config.yaml
intermediate_size: 448
positions: "learned"
init_std_qkv: 0.015
init_std_down: 0.00354
beta2: 0.95
lr_head: 0.00535
warmup_steps: 382
schedule: "wsd"
batch_tokens: [16384, 32768]
train_tokens: 183800000
max_steps: 7590
MLP neurons of a small language model. Each row is named by its layer, matrix (up: input weights; down: output weights) and neuron, and shows model dimensions 96-191. Each number is 128 + 24 x the weight over its row's rms, rounded and kept within 0 to 255. Numbers have three digits each.
After each neuron's rows, "fires after" lists the tokens most often just before its 100 highest values on Wikipedia text that the model never trained on.

L3.up168:125145150085109156142087111129114104132167134123085093119156129159102137150115162138078137113158093083172153180149169147143104127122132134163155147083084141105160121121113123136138128122129129136100128111146162145096129155145136123156110149145124120138137126117123186134142178133110118133
L3.down168:154148108069115167128096111095128116107110178105145131123095087141091149137063119091137109194137117145118123107138113111124114091156163135111146131129146140154120148128133132136093128085109119132137086130100107150162093177150149137087155132125138143078148116129117093153161093130119129117
fires after: " T", " H", " h", " t", "ult", "h"

L6.up155:118131152094138116119130135119141130163142112116108143133144148146158155100122122168144126147170104171131116130153133165127171136138134123104119137115112113070113120127165120111133135160132163148143137137146123138098146082149123180127133171097041166125104102163085134113164155092137110102
L6.down155:184146083075164171103127152145124152109105165136111117094136099149129131155130154095099126130153146119117097129134134149107132100113132154114151190150116107177138130119156107159108118133122169101097139122144116134119159104160121138161114152154146156146147130132081126116075124136140148107
fires after: "oc", " Con", " v", " com", " sc"

L3.up187:109067116100170149149084143150129100097162126154161123152143153126101142135139152133134107135123136110155106112098143092157204152138147130168115091111148130135118127162131116138110157134120111154129133149108137128121141125091128128113117153126159114136132119131102158134159167112088180124
L3.down187:099150142127130106119129122100129143140122090119102134127140161093129096109152101086097135116112154140110156151123105102182144132155138058093091137085158126084152132116149086160143130123106138135162126142113133110104133106124116162127116159128120119108144099133145149124140134160102093143
fires after: "\n"

L6.up295:116130138134147137127102106162090163087132090130179101093147131143165139121141149116087115126145114140128172127070183130158152123143142155147102128092096160132167114110141093151123126153133131105090161142092119106152120162127109153128144176158159148169117057141126150142144130125105117153
L6.down295:120115076124109137134096199127089131140133132164118133147130104126170144148081099152109119107134121067149146138086085119148134136131120174119131163150161107126114134156100102131173150106133135119115111167110062128121128150111135154116115090140133155097145076116165120106142122152101142138
fires after: " T", " p", "y", " P", " t"

L6.up268:096149102093175144120131148125153135127175136077118142140125133140143119106143118131174161137123138138138145142106104092141133133083127152124085104115160099111128144097114119134108165103089131198183122109155150117138138090116119152126129134139133153114129155153068136102111133114123152147
L6.down268:141117143157136122137063160115143150084129095169152114148128136117124106143135092101124081106091125170143087179102114170110121077121138111130110122155138123098102114121118149143102138097136092154082108110116165115102102156105111108102115096159120108140123152133126157145155094179154114142
fires after: " v", " N", " n", " V", " M"

L3.up71:174148094090123146069153155126093114105132113103162150107122163143138105098139138151120139085155142046132125133132154146118148136123141127170077147118156101161150110139122114107161149132178114128135107157106126182114172135148139098094107154099102104103118135092099163115126154109132130146
L3.down71:158101122136112136125143116112112116105072104134135156120096168145108104130163112119112113108124163125140102072181110136167145137128109117127137114144152123081157136107102112138128127133156120121113170144121123127138122148160145142142128124139091103089133110110136158130117137090129160161
fires after: "c", "ep", "vel", "pl", " cont", " j"

L6.up209:121113110145107113134086136120183151114160123157103117091148131129104132124164142159130136110131101124130138139140142142133115109072147141144138133117137142074139095118100117169107186118128135126145101166084165118101154151144125105128131100131120110115167123119105147152131124148155144155
L6.down209:126131116111123126081156117102111112100148131072147172126084127133142156141141121145155115153119156154138125134129132137122171117148179114132108123110101144100136127121126185151128167105127165077127111142121162105141110111124092162117135112100143125136150114107122157143157102157132128101
fires after: " W", " w", " h", "W", " l", "w"

L6.up64:124135163093145105137123157130124121077147129155089123114172170174139101108129088141139127090132171122129123120132173123148121155138184137110123126143100162127154147163102113166089119152133126126121110129169119165160156174115125142109155104142100136157113083087126141092153126138081124124
L6.down64:134115174132125147099132109131140106166137143158135090082159088145100097119103093191131105133128119080152132148109141146105144124135090142138183067156157096095160132132127148094131132147120124124113135115140114168130110088131147150111129123141158151107122104122194136099109101150135143095
fires after: " G", "T", "I", "C", " I", "B"

L6.up360:087125154099162150131091133080126173103125088148079146136164152105142112114117087140172121128099141143117143115098168088142127146142143157134144112154104137115099114114130099143117165134102152135113114133123131152091156138090109119127107157083143113123125146143133161153123131121124145137
L6.down360:125147111131134134112137080127141125120103101119119115116087119150142117099147101167192098156140152111110150144114138152116098148129148111126146162122139101105088076093142158117193088185149178102103104144106152102141158161112124161115129133125127134127128149089105089139138123173132157116
fires after: " m", " M", " S", " N", "M", " ("

L6.up235:133110114122125140078106098109069124123163148105124128140144136124134085112103151195098144171130169179141136095153163083134137144132159109156109165109142162100186144149130109117152158153120119119117099117149124148125116086145145132134118109118086157143071115144102139183184151145127127108
L6.down235:128135167138138124099095139129121129140091130111132142068118156129166159103116107133126089116150118138115114031142129177155135118126159129121128144129140125131080127097145134143118147127116110129132118133090186165102127147163067131146133146126116132100137170152119126150149130128120131123
fires after: " in", " p", "st", "t", " In"

L3.up89:118104124103153139121149088150118129104161176128171130141146135145096096111147163144156114124149080106138167158137143111131107125063129135125101121123126161111164111120141113162132141108099112154124140111113098101121115091152140110141146149143150124181137120121120133174139139112069112156
L3.down89:103167134172152159098121185116183133120109134124096101131098109166071120091139146110098115088097136118116138076150152159119097120125130130094160140112150151089107149108142133113120122133137093110108123137148122123140124101164052125120103127158147122131143153146146115158131109133106158111
fires after: "\n"

L6.up250:152129102119146088096108108171126133107118137123132111126154107170125158120119156122076115182171096141189165116143126117162145123090133133126162122168130127145102130157080146127113138169105114138146149123136145137092116127147141160105146166145142138141142114115098121157171107098071107158
L6.down250:126110112109121096109137105091104131106168083151127106116097156115121093126162068107123128084148086134128160148155141153114102170140098150145169153099159091109136136104124129109131147151080130126124163143168128120107124131166140153187121172131091157106121098163118124116177109135148135090
fires after: " m", " b", "\n", " f"

L6.up365:124117144104154117128100088149121138126129142098126184146158153144115122118103148145126098187108109137131134123153126088122135108105155121117166151103079135135146177123123110089145199169100149142155132086074110119141140122158131142115104141136118142146090093122085109074153129147167120117
L6.down365:104114144155140106150116182136081137115129158098140112122098109093129146098173102120112158128127096159115130129162144181105096157122122104160093124133182120085091100105164082138147199121166147110130155115147099151109119115135083118096104090064168140118164138109130132116108130147111125156
fires after: " ass", " in", " ex", " res", "es", " In"

L6.up229:144131126102083115105137115117123129113168156143124137154137109127120131128158127115087176116146107155162134121139094087136137174123142143161121099147151097155133191109117133128100179104090112149144107117143139106145147137124107099120136125092145107105148158126089138122125115188152137177
L6.down229:120136138116151114146143153104130123117158122140103107108101130139116076125108167136142113147117116124113143148144128146131127110142108127163156126143125119128112075081160137131103139107112096119140125164122125113111102123092129184119132148140108130151179092138140146095144063136104158153
fires after: " L", " l", " H", " w", " c", "oll"

L6.up324:116120172138085093117151149140094102133163175099172138142135143164138155156146120135128148122148148114149171114109132142118146103162146142142095107134107135106128141136120151102083129127114066121119145104137157125152143124083159154077114147094116140132105147138134153096174153142129132111
L6.down324:089133125125139117152161098153148200113149134158115148107126160134131096139101162114133159169114170144115153060122121153127147168128098124095135146087106196127067131120149150116119136105137133095121113122153104089138137117134146145171128145105134147135111088128140126088119157168092138147
fires after: "r", "in", " n", "em", " an", " cons"

L6.up296:132147170154181178147116098113142125113138132148143115142140122117141127106114126144143148122104091088125146144147178102107146156122116129092124153152116143108156138110112169151126159119147064113123117170134102163124126127067135102145132140116158151157112148119133132126148153122114098162
L6.down296:135168151152129099134133125153145175122169113119115116123131133133108126142110116096157119095116141135150124153081162177103124100115128112136131135155131126157141108122132119100092128127154143158102118110125086109157158108080133094121116156086121100130127091142118131118147055120142122197
fires after: " N", "I", " An", " M", " an", "n"

L3.up118:156086106114125131138096118125138103110137110109155112116124096116155113105154112146098081129138131105126168126103166118138153148140108141155112131145072151143154140173090120148119153167125095134116124108085145103112114157126126134088137140160128143116118105099126151135137106136115134120
L3.down118:146085123101088122122137168128075104145150160136152164128141140127172108136115107091170116128139138128089149156142122118097150115144119139072123127133074151129151122067148130132121157080120137091124152124114149136125174109123106133155105134107132127136099144109157145110149096131161086132
fires after: "|", " |", "\n"

L6.up95:134137152079127154147134118155105140122165148176175119120150142176100080113143171128144101132126133108126130079134142121153163107114141137135099105074155083104146095148140134130113153134128189117127139139150148112108138150140145085106091099101114147121115103103123173175136128124113135122
L6.down95:127127096093122152106123128141125109159110114163120124131142123096139121123172128064122106121167082160126133160154095118120131106134106124132153112126169105121137191120127156138138102152131137158146117116121149163111158164109120098086105120110119128112107147142122094129103141131124132104
fires after: " to", " was", "ore", " he", " would", " He"

L6.up406:114096124123107124165086123156113111120114103156114137145155112184072110155139130120090125162154155147097149133148164114165129138095134204166114170148151124140151113124163123124171149115110130135118082113123119139129090137158128094153101146131094098153119122151118133143089164093162158108
L6.down406:124095121112139151142121160088115131144084062101079165152129166115138110144162132074136105098149081114131133140122092126106147149214141107131139110111154165117129115162101119104148127110118131101150141170116113133151134148144120109149170133132136122095119105098118108118136129114139121090
fires after: " d", " D", " in", " m", " f", " |"

L3.up385:094076114131119136093135114105098120142142145129096109119208125149091122147093153138097154129079102158098178118124166103137131182113136184132118143123100138107103105148134140155117182130148123151109124128135093114131140144130164116156103094161106139108156103109110110139173144122153143143
L3.down385:125134143129119127086109149133153135107062089156118151125149128126140153136148119112141069182119131137122120151146124131139088147117135120153155103127086143106092107105169120177139112133160118097155127145117146105140126147095126148149128102187127104069102140102109105145145178106170132100
fires after: " H", " h", " L", " m", " l", " B"

L3.up171:121137137102118114111066135100094128112102121132138082116127110132109160109130125142135106146094150143123158130163199127125143106098129131115156152170161175098122132103144131125159152142120122168130158105116129163105134176127161129113161156137138155105093103108147162152124160103122192140
L3.down171:111167184107140157132133135155137116133125091113085142123156163141120105130095120154200094130134157106086154143100173134103108087152123128132086116156152127136118157160126133114135174124103139123193110122106093160134110140142142133138141117088132132117111106135171124114120105143130120167
fires after: " m", " ", " f", "f", " s", "h"

L6.up143:147106134111107137102184137134100121150134177088119143154103117143165148129179178159158132148142116134124131133130088117118162126098139150124101114103104147136135135146157174127142109130157142157149129117127106172118157095100094119077107130104106128123127147134143120071134124122164130114
L6.down143:125142143105123154132101169115172130132111091155092131152071132130129115135089141130180127112135064131151145137114136127120105111139144118129129098137082142122075142143177136150114096117082137144119090147158152153119135151135107144128111141099162122114146158092110168171155130149173143115
fires after: "oc", "om", "ord", " v", "s"

L3.up347:155168148122146133096121161109135148126177096146144091137139117132135081154152150150159131124133134112083140150151121106156162143091147099142160121135094144112130152107099089130140148109115100085152127142096154133161135177144187119093113146078105105144113072154117163109124126119090127138
L3.down347:180143100147099145164119140131127120097139123145128153121129140106134113124118149145107130182142129089141102135120146138084119103121126124109134164110135131130138134146120146150132080092132178121103118124123131076114186131124134125133182114157128127198170110109109101105126119111070119126
fires after: ",", "s,", " v", " V", "e,"

L6.up84:125135135073161122132143130121102133124159170155180150200159139141163116106143171121119152134118105168188118111146128099188159126084138160167087135101112137134130157165123151144096135128110138127121105117111138083108170076123127108138103104122119145150125129114133125095121170119135132138
L6.down84:145095153131107140126113161128100120118138163113127138143141199121136082091125145139143117126126151146142129156140127157138122130207129096126148118118144182074114087073142124125142103080132177115098120179101182114122119111106114125143125123139149123129139139148103109144138151171151145140
fires after: " d", " ", ",", " l", "\n", " |"

L3.up9:126140127108149157105089113144123136126151102084137118131150105142169136150097152146152104153174122129094133104130149156110161103108130133134137135118080140131115126174149143124123136150118131100144110082103148103099110132104128145133092168131133134136166110106094116141166129111116179085
L3.down9:140126110111131129101131139129146128122148125140152128125086147119150154093081116132096146174163087113135115168133167079117162118168137154156083156140134120099098123060156098168077134147104136153093103128124128127148108124110141102106134154193132145160148129128103136143133114166142130158
fires after: "\n", " ", "===", "|", " ele"

L3.up98:121092156114182165114132118091118137132171135170129122173105188119129122098176132140119131134133153147142141136187127115101179128125138147193075123082091140143128143116112097151158121144118124127157125134128097139125170101126154142142097131073114135138116149152105134076152161115138198122
L3.down98:111137124152115077119135127159129138133138111120111140100116113159146143134105155127125176120112147121130101144143120113128085132158118104093158145170102108158169111140137112149124149112093114087137105081073120153138170149122147141111161128184179142120135168095141137090141095162072134121
fires after: " v", " C", " ", " L", " c", " V"

L6.up96:176116162121127154108110114169080112069130115075165128114153159129164107141127189134100126122107130147177137133135147122128124152140099171160132129100105120140114138122127153154111150186142129151147148133116163158151121126128136154123112161154138087140113136111136155132136137130126134152
L6.down96:150143132132151099105122153106116134154114137189122167127085139116139155097163170113134155124115180099137105124094139104108143123082147166122146108128146122143136150113135126146087092101129100141164145101128134081175142101117098148183113173124138150106093133118129135165117107080129087097
fires after: " the", " H", " The", " S", " a", "|"

L3.up348:198097131113112136111138156125198130143116155139147122147160123191073132087102145100129104159107125124106148147142121130183149133136150165145116131096131112139121129173147120111103172195091129135164120149107111141126130181150137069109140159103122140152134107094127124172145126092160124135
L3.down348:149158126115119080112127141148143143156111112119134143121097111113148135107103136000114112143134117120136099146144123143145137128192113102130111114130133111105103107144127141097147153165124109140140134147114140150122119117141141149122137166142120113098135151142157102117126103091155124122
fires after: " (", "°", "\n", " |", "-"

L3.up48:098143117097121140150111135103127114093165086102115155108149160107126095107100150144123150138128095144176129147098147138156100131104155118121145113141161127146136163146166105135126129118093114108152131094078150086123188133155127141135092136144127145124149153106143160166113102174115126124
L3.down48:116142111095140124155119166144112149115119160118135138143073122086142114128119138092117166171098155141117143120147098141119171136127192105127093123146161105138111099110154107121146130136139131134137142180112111124109118150122139141102143110115147150122148183164116140092130092113124152126
fires after: " B", " H", " L", " M", " F", " T"

L6.up108:152125117121133129069196127110163162107120132120129089109177119133192083122110155133150104163132158130127158099122120139103135130110134140112097124122137109131106117162143117115148129137126153137107152136110145101147147094137119097092159146126131152136121131118091093129110112182129103124
L6.down108:135144136092117154085130110124117134167122200143133106113102151131079133164093138098138103107152148138095149100100157140117107150130138155133122149110148111119102167129127091151094138130080119131125141138146109091157092128133137152122115146092174156142122123165155143110129130131072143122
fires after: " Al", " al", "oc", " com", "r", " Con"

L6.up200:103150175114126139157142115122130114086131107143139086091125112151119168148167100123154112095115140109149090144101119112169135160141162178154118138139096145113142141100117125171136136124101108118098136117132156106115200136092115153165125100123106144116142170146140165090111153115133124094
L6.down200:103142118125132118121125100129129137125162114133103098128129131129110077145125130157122129115142113108138091123118109107157107197120141108143143116131115145048124142119131104141210131121154180144189166106135124118109156105172139088119128135127115146145119137136115136134142121108137147119
fires after: "al", " C", " I", " S", " V", "I"

L6.up30:121150132076174153133142161102093138128121142096177137112139103190191124088139110151071143132128131114104174119100115103103148118136139142176138135148108124158121159091141125148129142137198135110146160157130104101129137129089105139122182129134139165167061087112118161128120160100133126127
L6.down30:140137121143139120119095119144125145072100101123117164172139116158105158150077155142231120139080157111138139133100120122149086092125129095093107074155175157139168141192146125132147089140143118149120154147091173138131118172119125138138132123151078114095110125105137137149080125150140119126
fires after: " ex", " sup", " P", "or", " ad", " p"

L3.up395:149092128133101111173072115116117123134113116134146151130119150148086145121119114128127125165117087149142155114133150112150178154113144116099108161163135166093125100143148117098185149137138131131084145113147144120123118177136174092125137118103118142115134135158099155171190150159118151138
L3.down395:128162113112125129098102145099113127107085090130123167121094096145167138127166120092127126084127122115096097094141129170125129119120178174178124179111138131138116124157145112112126150100147157151129162113094108090147114127099110157139110158166064095140119150126085155145161135119123119128
fires after: " f", " m", " F", " T", " w", "g"

L6.up299:152084180096194154090093076097119143132143180135142136132141154120187157094110126137137140128116160155126159095171122065125179099140105153151078163107089143172149137103112104157132129138099145156155128154152110116147117104127106146116127141138135138157138104150105116126148156126103108085
L6.down299:119112153193116110116157157126108129124148141165072139124121104128125114155156160101111130103098139123154120157137114125142113155121105120076113146144184112162135128153101152127111098132117088132173157111051124102112102121135162127119131113087158121149154170111117097126111102155114133159
fires after: " P", " p"

L6.up361:166119132106134091099121093113107104138150164153155138137163096130130091157149146121115080129101109148126145130145117109113128141089170126145144147143106165151155147110120126113122158149147101148123108117152118140132124135152132073128126149095144080149134114107153134148142151182136127087
L6.down361:141156091156120165137113135105149128128139133142125151137152069103155170110108133143123124131116081121111129148107130118089127119117145111098140130110133155170117130116138114126074131123129172148150172117107144115144136148122136138151178164165099127163123148144083107130115133170094115135
fires after: " s", " S", " th", "s"

L6.up230:102082084124129129124155100111080127132155163150099126144123162138101109145116129145099154177099124137155143136138176138136091110136124151155113130098069112154129115135108104127100161132146119123107101148142145088120134118091194094127141124119125162115112124150160125134166129135132148130
L6.down230:152168117108164099131134091154126132122082132170134168105166136118176149089137122135094163103147141137152119131147104164122138124148148132141152176141136132113134133107110126114110100140109110093108123105178139126127125134146155105137080114133154137094088149121110085159109170133117140126
fires after: " an", " m", " n", " l", "n", " f"

L3.up210:134132109070171176086113111130156119152131145115086062141119175129144091109175130189115098121155147133129114084143118132123187090081189117177095142075106112133122162126146145135142123134119141136172105160113138195087158134146133164109103144123152104118112131136139167095165126121166131133
L3.down210:122114138131115118106160101167102116144135075150112091101079107128109125125176126148143127151136100131178112113149116139075136102104098154158128124134103149126139112139156115126136140141116110094142137146133140136121123065182107145155157146153146136124137116129139149128122136103142146105
fires after: " app", "vel", " res", "for", " comp", "vi"

L6.up141:172153096123122156118158140158170112122142137155119118118138148112114095092090147138104139155171114119151137143133135095122164177113162111105123144084120125155123122169133145119086170149103124105135112117141121113117118132093182094104141134101133106113111143079119130154177112125154133122
L6.down141:097122144166126124159128125088102093137090157130134152143087105128091122148132107143108113114127080073097135132097087096140124122126147125141124123189147128135109116135111109141161137127139096166139128114098111154166131148104132169093157124121159134153090130163126153180158124103111137138
fires after: " year", " l", "t", "ist", "ar"

L6.up126:134130110115127126105158140138142139140121158159140130169109141136181157090108138139142118182071087116124150178157173139148144105138160167106114131088132133145133116130137118089126184096145107157095156142173119115098155110086165120120181151140114147090129128112140129161129139097139124121
L6.down126:098124148098118143148121106119131116118142158107139155136121138113134102154125135183116146106141121099135170106107091105129156145141112077132088097163096162136133119109129129160144108170095131132173107132184131180129154091173136145166111088180098128146135140113158137130121165123129094114
fires after: "l", "ar", "s", " a", " sp", " l"

L6.up255:107104142103089128118132170144160085151132092133107120152162145134111120131173146141138161123128146101127124088163121115127114131144155151121119188095107153105131132105111141135115137163143154116140136135163110161161139123142122122111137144068077111119107162135152125096153132102146143154
L6.down255:119114124138137122174171097153097091166150104110200132124119075141150100138121107122117093117148092119174135133140113136124149164122115122138101114120058131129136129101143093172108169133125079130136128145146143101137124114148116163128148144163130127111147152105130158117106157095133144140
fires after: "em", "um", "am", "ll", " or", "all"

L3.up218:134129085134154167136102128117108114115131127152120123155103158146140123103100127151133070118170101142170078131139163135137140127099135156159107137134145112098132084151135118097144182174126112119097138090132153134107151125126133112089090155095105116125119162156102164129110187111152178128
L3.down218:098139131146128100167097166090107116114142126102108119144102141159132167132129099121127107114133149164120119142094119099121128162165160089124115125115123094124142119113136121110116174145150098140136160122126142146168112144120059118083122148135126094122110160135102107138160134120117105116
fires after: " ", " f", " d", " v", "\n", "2"

L6.up438:135138164104112121077105141134119149133174108123153135115124125143172080112136123172169119118141148107132162098128155108144121113143152126139169131161145125116159117112110174102133125132100145109121096162153147113164140151099158100084119121076085121145103157102146144147121127142148084109
L6.down438:132161151159117110099111093165181140199164136127114095116111113172149127103147135136120126123128056125115115134147155175170156143137093114083152110120162116099135184110135129090123128129095110112155120115110091141110129176125161109140109121104137146113134120144126121107136127098119090122
fires after: " He", "s", " is", " has", " are", " was"

L3.up316:124081135104128158131109169115132122113125110130113143108172155132083093081146171143148107134138118132165154119103160116121109136133144127137127170139141183135127122164161135130143149126130120143126143119156117111134149117127156141130168117175107155165102125144090149133151181166132147122
L3.down316:155141139163098179119118134126089124117157167096123136125096120123127125123108099109152125139137194163134143108131162125108154124096122103151144136133118140169112108116134122168117127098147123154120145144150086112148103089130152134149198121105131118143127161204140147081154085123130145077
fires after: " R", " l", " B", " L", " T"

L3.up47:163119076159121141096142146126124154139153169097171127168125110141109136136102127154140110195140075138148105138144141091176135121099136152125096103104149129086089141175146128110114165112133138097123151146168156120138152095154178100140129163099145101143137157092108144153141125092138129153
L3.down47:109148135078165133131151120105140136109099110154127106115183094103124116138125131141159157111137175118133164145118149153102149157132121130104130134143130109140154119104124141108113094118132133098149116107117125160154159118141126171150081081158091145118138127113134142129156139162080128139
fires after: " th", " h", " b", " m", "ab", " g"

L6.up214:146165113122174167167120109117138150112156127133110130121141092182137082123106118140112164120138085141193143131130136126204159168106133138144134126157137129115139145131128160145122137165148110108138094145090129125119102135121122103137095132119105093156108111084127153140171120133110097130
L6.down214:126129161137144122160103137121117138120117128120098136143111123114106112181153107088084069120147135130112124125125115137130149151121126090101149096117113162133124126097104132157141130126134146146163125115097129146197122128136131149132153122094141105133151150123092122123121136068153096191
fires after: "|", "\n", " |", ".", " 2", "=="

L3.up362:183121087114111085114175139129136138101117138129122101133146142132108130131124112166112115157137154118125117139178148119108140151079089119107107154075160122110117134137151148133140144121137121140156119149065109188156137150141141101096135170135111123157110135099129135132123154135179172168
L3.down362:119105148131136114157144094168100118130115155123127128104124129139132132109127130168103131093124122133106116145135080131119111102115067121086171091151139116116130146173108130146161120121103090100140179135138126160118133153153122128108087124145141092084102109116159177113156108115134135163
fires after: "vel", "c", " c", " rec", " re", "pl"

L6.up14:103119144159146092109122136097129159100152153177113110123152120117182142165166180118152167084129123123101124156131176119125130157099125134117116165148118129124128111119085138141141135120147117143102148138152126106193170121115134103158174116139161142128118139132108152128091138148118138135
L6.down14:135131106127131090127162133137155140106154077136155130130145106168149136130154084106101100119145143111120120118123106115157148104134135135151107110146098138131089159140101113151126110160143118115134072093116130136081132117144177166100156150117118158173100147121124137096132137158103113181
fires after: " K", "K", " S", " H", "r", "S"

L6.up386:150127114119114128138141137113110115135143112090180103142117182179129082094144110158104077121158103131110166138132116154160131163122148120112136162184103161143121099150125115088134135159166104116141114119134136123114084145173108084120122167129148143094139127148134105156121137155138103123
L6.down386:151085137126149119120168089164142129135130083158137143128123113117114157140154159139134153147145141131116116147131126138152101112105168074111104137151080095143169117124091104164158161081108105173102130165142149107096124105127183141101134125149135141067150085138133148125146151148133135113
fires after: " 201", " 199", " 198", " 200", " 202", "areer"

L3.up147:160100097127122110155112109097098133125175148102168116138131135156133147107169138137087172137125090174124147113157143117157162152095127137155107190103155148092128097116144161148174126127141093097111105131090095101109118098161149120110130126104102125091140113144115135155169146132144185139
L3.down147:112157144118112162116097112076099135100165131088125138084133139155136105128118084087210087109171145140134109153113125148102086138127168127134163172155147156079139127099135108128094149160106129140141155126124141129150154146135158135081163166119129104131118140082106129167100129123167137113
fires after: " l", " col", " J", " h"

L6.up247:189132127108149133101145143169076134119143127135120100189122129137113138154160103144074102111127105123139126120125145113123148147129101170146157139141088133125173136091107135172102137140107144112125114124110148131123160149125143115132140118141116095130126096145146115133176136166110118123
L6.down247:094142141114171122141158094155138153160150125097082142148152122112087128148161130121146139158141109149137145134157109121118110123125117124113137111043130108178144091116118106167156120120115137154117139121175137092111130125143116072147156137134112167135126144107113116142126118141135140127
fires after: " s", " sc", " S", " G", " g", " At"

L3.up338:100118145128126158092116103089133151138122173133170093139138163156123074113122169142141136111148114107159161095127151097145124170114159138116158144128161157109109129146136108123138179130103112142118097144135116158100138145098160135157134118146140148115154097147109137118206163152123140141
L3.down338:081185136118143121062118102098149136158093141115135142134134137154153091126129090128129072101146097143127130103120123161157102115103129150098123154132154109133112123124151161146146138125094152118126154146113139148139147173132133101135113135138119129095156075119083165162175103097129121109
fires after: " J", " l", "r", " d"

L6.up363:125128122086139127097123097123106145119154147092143108145139129164165161148136175148134114136149110145095141139096165130124117127120170116137102132106156158134143152101105097146148108174098137119125128174106116152130160096124146087072171130122127140100051087144106115170109132153131112133
L6.down363:129170135127106153144123138176151129130145124122140120091117146140164147122103123134136121108102112157133102133116088108124114077124122141121125158161124190120133144120116131110119108156145107142100090116127093097124158127145099102157117130154126128134128135127122147131115115149133179114
fires after: " p", " pre", " f", " P", " reg"

L6.up61:098119153095134154154115152162115152114161107096115150114115132123113109115124159141153146100106173147132143117139131111141107120111140115121118174102087171132170086109104154161073150114094088170108083139133161138188097145129132149094146116065126108107132163143137177138112123133126116134
L6.down61:141120126152177133097145124166128096152107148147142095130143117132100135117115101133136087178161145086113098120097176165140173147118120168121147109138185094115129099128186134135120116174094134122155139125136126150146142122089141133161106126165119123122132125109123089122127145107138179139
fires after: " S", " M", " N", ".", " the", ","

L3.up351:158045163157156134120144078147133134137145133167148071159159141126100150117128174153120118086122142125129109127109161080141167158122135128131091128136068185118139148131108122152159160137117137105133107166139183111128181134124153120137121129123104147151110106155101103167098134118093133133
L3.down351:146152135115120095133121072150123129117096126146190121125158122078108168098140141128112128113149167130154120153121130130103109124149182160098120159147121122165091130136100133121098149135147133087135094165117127095135105117155176125152160136129138138150119108114139091078103123130101134111
fires after: " C", " S", " h", " W", " H", " B"

L3.up376:102096090092167216139126133114145123107197126129140149178096140126119080110128141140182118088122079137150100117117164155151124155138135133149105166161131128159147156153121103089104156140145083119128112182090129121143131100124131139117097114182124157142169132115088118117126112117131167142
L3.down376:095128096154108105151130140134140143085139127126119164193120148105168146126159135093126105099112136146173120127118089098119141115104160134157140129142127139153097145113126120119110149126133138102103127115100073109154122125158089125104148131131145093096097137122079149140098149121144138138
fires after: " L", " R", " B", " J", " ret", " O"

L6.up380:111139097125121178118111120131121118124150143105131152127122118189151087104134156134111097146117124170155211093127131127168151115121128127147140142128146122112145143130195124121122148134166097092153108137113158129114119132134123133091121148114110107095103144130089122177144141106134166114
L6.down380:120134163123130102120153193149145112126119145147100135125153183163106134130115136118122128146128151126108115131145105080120117109147155072127128145134146135124088107125145110145114143122118109100135130117141135124114140119113064116161111110121143139135131132098143118096126151134133153121
fires after: "\n", "ed", ")"

L3.up252:123124122136176134161139079109147147098159119118137134153127110129094125140155149136115124143141061165147169115116141157147144135091141165131105113089137147139177114151158097150137106157133098134155104153085184134130101149107143131116098152105168127150141106119096183141142162157092160147
L3.down252:113157117138112122103128125072173142098095068124115112114104105150096171133100135140086117099125122120084151109132135130109105110194129151081116127092154144134129195111120131153153118141137129141138133149120149151163164135151117148109124141177113129100152150141121148128111146093106159173
fires after: "\n"